{
  "num_hidden_layers": 17,
  "hidden_size": 192,
  "num_attention_heads": 3,
  "num_key_value_heads": 3,
  "head_dim": 64,
  "intermediate_size": 512,
  "vocab_size": 4096,
  "hidden_act": "swiglu",
  "norm": "rmsnorm",
  "norm_place": "pre",
  "norm_eps": 1e-05,
  "positions": "rope",
  "rope_theta": 10000.0,
  "rope_fraction": 1.0,
  "qk_norm": false,
  "attn_scale": 0.125,
  "bias": "none",
  "tie_word_embeddings": false,
  "parallel_block": false,
  "init": "uniform",
  "init_std_qkv": 0.0361,
  "init_std_o": 0.0,
  "init_std_up": 0.0361,
  "init_std_down": 0.0,
  "optimizer": "muon_variant",
  "learning_rate": 0.006,
  "lr_mult_o": 1.5,
  "lr_mult_up": 0.753,
  "lr_mult_down": 0.7,
  "beta1": 0.93,
  "lr_head": 0.0086,
  "max_grad_norm": 1.0,
  "warmup_steps": 200,
  "schedule": "wsd",
  "decay_fraction": 0.464,
  "decay_shape": "linear",
  "final_lr_fraction": 0.02,
  "batch_tokens": 32768,
  "max_seq_len": 256,
  "doc_mask": true,
  "train_tokens": 166000000,
  "max_steps": 5066,
  "dataset": "wikipedia_en"
}
MLP neurons of a small language model. Each row is named by its layer, matrix (down: output weights) and neuron, and shows model dimensions 16-143. Each number is 50 + 10 x the weight over its row's rms, rounded and kept within 0 to 99. A neuron's up and down rows have the sign that makes its largest values positive.
Before each neuron's rows, "fires before" lists the tokens most often just after its 100 highest values on Wikipedia text that the model never trained on.

fires before: ".", "g", " Louis", "t", "l", "r"
L12.down301:58 53 50 51 54 40 50 56 49 52 60 36 56 51 51 45 58 53 46 44 65 53 66 58 60 46 59 31 58 47 60 51 34 55 43 37 52 56 35 57 54 54 39 29 59 42 32 45 57 45 42 37 47 60 46 43 36 56 42 51 20 53 50 40 47 62 52 47 62 68 60 55 67 58 55 49 56 45 41 42 60 25 59 47 19 51 46 59 46 30 39 55 57 55 45 28 39 46 44 35 54 61 64 47 59 48 45 48 52 41 64 52 46 42 59 40 37 46 51 46 51 47 48 72 21 67 42 61

fires before: " States", " Kingdom", ".", "ly"
L11.down337:40 49 52 57 54 50 51 59 54 76 30 45 52 55 46 54 37 57 53 66 40 55 56 47 47 59 57 60 48 53 55 57 59 58 44 51 42 33 57 51 62 62 26 35 44 53 33 56 61 56 43 69 37 37 18 45 50 53 52 44 35 71 62 43 42 47 43 50 51 43 55 41 54 59 64 53 27 54 26 66 31 45 52 42 44 49 49 59 43 48 31 48 37 47 46 55 51 47 38 73 48 58 49 43 56 47 59 59 58 41 52 43 39 62 55 33 39 44 63 60 56 55 34 52 53 34 44 45

fires before: "ack", "ue", "ust", "in", "act", "am"
L3.down155:60 48 50 61 47 51 37 41 49 42 45 65 34 45 54 38 34 64 41 51 56 45 39 54 56 65 55 45 56 48 62 56 38 74 51 49 75 56 50 44 63 52 40 41 39 43 38 55 66 52 72 56 72 51 42 57 45 38 49 62 50 34 58 35 62 47 52 55 52 59 53 39 43 40 54 55 38 64 68 58 59 55 65 60 58 52 56 38 35 34 48 59 51 23 60 48 51 58 44 27 46 43 50 55 53 57 50 47 60 52 44 45 65 48 57 37 52 56 39 41 39 71 45 63 56 26 38 42

fires before: "==", "===", "In", "The"
L4.down200:61 43 63 57 52 47 48 58 49 51 31 61 51 43 49 55 63 48 40 52 46 29 38 65 49 33 54 44 56 47 39 64 38 56 60 56 52 39 52 86 51 48 59 53 58 48 61 47 56 66 40 55 56 54 51 56 57 36 57 43 46 59 49 56 56 58 41 66 56 43 61 39 50 47 45 62 68 48 39 58 34 66 34 51 43 35 59 53 38 54 38 48 62 42 42 49 56 51 60 43 53 49 56 47 61 51 58 61 63 50 42 57 67 32 66 47 51 59 53 47 41 43 45 26 44 47 50 54

fires before: "a", "na", "ine", "ines", "ed"
L7.down400:39 63 56 63 37 42 59 63 41 41 47 50 31 39 69 58 51 45 50 54 59 69 45 33 59 39 40 64 41 63 41 52 48 57 62 55 21 32 51 42 55 41 56 48 32 35 48 57 60 56 46 61 51 50 57 45 40 54 59 56 47 42 50 39 52 44 53 37 46 46 53 45 49 69 50 57 39 57 39 53 66 54 33 45 51 50 36 42 58 48 63 57 43 64 60 37 60 42 61 46 58 34 37 63 49 50 38 33 44 53 40 49 61 58 46 46 63 56 66 45 45 28 46 72 71 45 36 53

fires before: " States", "tern", " Kingdom"
L4.down242:33 73 44 44 34 54 60 50 41 50 72 47 48 53 43 43 68 40 42 43 44 62 73 62 56 44 51 53 62 46 59 47 55 45 39 47 56 54 50 51 38 41 40 47 53 47 59 62 58 63 50 47 41 50 64 61 60 47 47 51 53 53 51 62 69 51 48 46 50 35 40 48 57 68 42 40 51 40 60 36 57 61 50 54 60 56 56 38 57 45 31 59 49 53 42 39 31 46 37 44 49 48 71 35 22 39 46 65 46 59 52 57 68 37 52 48 61 40 61 47 61 70 50 46 48 23 46 31

fires before: " |", "|", "\n"
L8.down14:52 46 72 52 64 46 50 42 39 57 52 44 49 39 54 59 40 49 49 43 50 48 40 55 61 55 44 47 47 40 33 59 60 63 55 37 36 55 53 46 50 70 36 47 50 43 33 52 47 25 49 53 48 69 61 56 43 47 35 50 59 38 61 40 64 48 66 72 53 49 44 47 50 61 49 42 57 45 42 65 41 42 43 36 49 55 71 53 63 58 56 43 56 58 54 42 53 51 44 53 49 54 48 53 67 53 47 54 59 50 56 47 37 80 37 39 39 63 63 46 36 35 56 59 47 45 40 33

fires before: " The", "\n", " This", " In", " L"
L13.down232:39 56 40 43 48 47 58 57 52 75 53 49 56 52 57 61 57 53 61 61 29 37 46 51 49 34 63 62 60 66 49 55 52 41 41 52 63 49 57 49 40 51 51 66 62 47 54 53 57 51 58 61 54 49 39 37 46 40 38 43 57 48 45 42 55 53 56 43 65 34 52 52 62 51 48 67 63 49 43 59 43 39 49 50 47 48 46 57 41 59 19 49 38 58 39 36 63 43 46 42 50 58 53 63 49 44 55 67 58 40 42 65 52 61 51 60 61 35 47 55 32 55 47 45 50 46 44 51

fires before: "in", "ine", "ines", " of"
L14.down155:52 57 42 63 47 48 40 46 54 59 52 50 34 55 56 46 38 41 45 46 38 59 64 49 42 41 52 56 31 67 46 53 50 35 54 49 46 66 63 46 66 38 66 58 44 55 50 55 42 37 56 61 56 37 24 60 41 35 53 48 69 53 56 54 48 53 47 76 61 52 46 47 30 50 42 57 30 46 48 54 41 45 53 51 50 57 70 61 41 67 50 68 56 67 40 43 53 49 68 63 51 59 58 52 54 42 60 58 49 42 52 60 57 43 56 27 58 58 61 66 39 34 31 56 41 37 49 27

fires before: " 0", " 1", " 2", " 3", " ."
L12.down401:48 66 45 54 41 48 50 51 61 37 65 47 65 45 57 46 51 57 45 61 52 35 44 37 49 50 46 48 70 45 58 49 60 61 41 68 32 37 49 38 58 30 65 43 49 43 47 50 36 59 38 54 67 31 59 57 42 53 13 58 48 45 65 56 46 41 50 41 53 76 61 46 62 50 41 55 46 45 56 49 44 27 46 49 49 34 32 43 58 64 36 41 43 51 35 58 56 50 58 59 50 53 59 36 28 52 59 58 51 33 49 65 38 53 42 59 64 40 39 45 51 47 62 51 46 38 41 53